Weights of a small transformer language model: 4 heads of 64.
MLP neurons of a small language model. Each row is named by its layer, matrix (up: input weights) and neuron, and shows model dimensions 48-111. Each number is 128 + 32 x the weight over its row's rms, rounded and kept within 0 to 255.
Before each neuron's rows, "fires on" lists the tokens most often at its 100 highest values on Wikipedia text that the model never trained on. A number after a token or word is its count.

fires on: "sh" 36, " " 29, "%" 27, " sh" 7
L3.up554 [128 105 122  94 161 167 107 118 165 139 162 128 122 149 120 173 152 192  75  98 128 146 144 105 142 129 155 107 151 163 206 158 131  97 145 115 106  90 150 126 108 104 186 164 159 126 119 108  90 122 129 127 139 103 144 158 118 118 150  60 143 123 137  68]

fires on: "ig" 45, "ung" 20, " of" 7, "ak" 4, "ian" 4
L3.up824 [ 55  57 119  92 167 178 189 131 104 127 197 165 193 112 165 130 159  96 163 105 118 140  92 127 158 166 161 156 124 145 178 118 113 184  57 133 145 104 114  86 117  95 152 177 170 113 171 159 100 127  85 155 105  97 124 121 170 164 120 183 125 107 136 142]

fires on: "ats" 22, " It" 19, "atch" 17, "ush" 14, "ash" 7, "at" 5
L3.up399 [137  84 141 144 123 144 168 117 147 148 159 131 189 131 139  82  85 116  85 141 131 142  91 157 142  95 137  41 113 132  87 169 145 142 117  92 114 156 188 133 116  85 109 128 109 100 119 139  95 181 126 116 141  71 156  72 150 109 159  99 163 127  92 164]

fires on: " He" 28, "u" 15, "He" 11, " he" 5, "ist" 4
L3.up344 [167  89 161 127 171 138  89 124  89  81 119 120 148  46 109  95  92 158 100 121  91 172  93 126 128 128 135 124 106 136 141 122 116 135  28 120 131  79 141 133 125  96 106 129 131 128 167  61 112 125 146 195 114 112 173 133 110  90  41 142 178 166 167 122]

fires on: "ev" 30, " under" 23, " ev" 15, " co" 8, "uff" 5, " ent" 5
L3.up84 [135 152 117 173 151 120 156 145  50 104 131 100 133 105  84 181 178 168 160 108 149 113 131 156 157 124 146 159 138 174 131 155  77 163  88 161 186 175 159  86 148 123 110 141 210 170 101 102  89 146 114 158  31 136 130 129 121 124 153  99 112  88 115 120]

fires on: " dr" 17, " fl" 13, " art" 5, " a" 5, " football" 5, " this" 5
L3.up974 [120 159 101 130 138  83 103 126 157 136 131  75 165 155 101 109 128 129 156 125 108  52 146  56 143 142  72  93 178 154 143 144 113  56 162 169 165 137 157 107 180  98 115 127 149 104 157  98 124 128 183  59 120 129 106  91 109 100  70 181 176  76 186 193]

fires on: "I" 18, "Ch" 17, "Y" 11, "am" 9, " Y" 8, "ah" 8
L3.up55 [151 127 104 153 194 148 147 129  93 198 106 135 135 125 116  39  85 107  82 109 102 191 135 156 114  85 185 138  50 149 145 168 116 113 126 128  48 163 152  87 135 163  99 113  99  81 132 147  64 157 117 138 123  96 173  75 149 136 114  79 110 152 118 147]

fires on: " E" 39, " en" 18, "E" 16, " Ex" 9, " En" 4
L3.up818 [142  90 161 204  36  97  93  91 118 107 145 163 144 101 101 122  99 151  53 109 130 193 154  45 138 124 121 107 122 113  96 156 127 144  69 167 144 121 138 153 140 148 104 113 123 166  94 187  53 138 106  98  55 138 133 152 152 117 121 113  97 138  63  76]

fires on: "ly" 49, " has" 9, "ually" 7, " been" 7, "ally" 5
L3.up778 [177 140 199 105 105 111  97 194 137 131 169 113 158 118 122 113  87 173  67 151 168 153 141  90 147 126  73  85 112 124 110 102 116 135  68 156 114 134 117 168  43 151 192 113 175  95 108 105 110 121 150 121 146 111 150 117 164 164 152  50 155 132 143  94]

fires on: "ase" 18, " US" 13, " information" 12, " red" 8
L3.up677 [123  85 162 172  84 113 141 155 170  64 134 121 171 142 134 132 124 155 151 153 116 136 117  78 130  52 109 109 136 141 143  85  86 102 108  99 122 149  93 135 115  73 131 141 113 148 125 179 174 186 177 124 154 162  87  69 118  91  66 109  64 199 135 107]

fires on: "\n\n" 14, " |\n\n" 12, " Gen" 11, ".\n\n" 11, " epis" 8, " Ang" 8
L3.up790 [198 161 138 143  80  96  60 146 113 134  78 112 148 124 139 143 155 150  88 162 113 139  98 118 157 133  83  78 118 178 116 136  66 177 113  91 121 176 124  68 111 120 174  99 132 133 170 138  80 191 155 129 128 135 132 104 146 167 156 161  69 118 126 121]

fires on: "j" 23, "ash" 17, ".S" 15, "al" 7, " La" 6, " his" 5
L3.up565 [ 96 100 153 116 124 146 182 123 111 144 171 135 162 100 112 129 136 134 138 113 116 137 115 144 142 130  89  69 109 164 159 109 104 146  74 182  97  88 199 153 132 127 116 155 130  77 127 196 103 162 103 104 160  33 131 138 137 175 128 122 162 137 130 184]

fires on: " known" 23, "ient" 14, " such" 13, " name" 11, "ino" 5, " Mo" 4
L3.up726 [ 97  83 193 126 134 154  97 150 159 148 151 133 199 101 108 129 118 132 120 180 104 153 131  56 130 134 114 145 115 122 175 155 143 159  82 161 128 132 142 102 143  95 114 160  97  86 130  93  93 106 149 141 127 165 126  69 137 167 143 133 193 142 126 149]

fires on: " ." 23, " $" 18, "%" 15, " −" 9, " Christ" 6, " each" 5
L3.up270 [137 153 138 157 137 119 120 166 181  95 125 102 133 104 124  96 147 108 133 194 167 103  86  88 177  78  72 126 136 150 127 197 111 141 136 148 115 153 117 122 151 107 130  35 193 168 147  40 147 131 146 153 152 105  95 138 166 139  81  90 121 102 147 136]

fires on: " us" 25, "ess" 19, "fer" 12, " may" 8, " use" 6, "duc" 4
L3.up63 [145 145 138 128 109  84 152 150 157 132 111  52 144 142 132  93 123 175  85  96 152  71 133  84  78 160 113 144  78 173 175 164 105 151  85 160  87 110 118 124 152 157  59 151 131  98 166 164 157 140 181 150 141 107 134 136 133 118 147 181 126  79 155  91]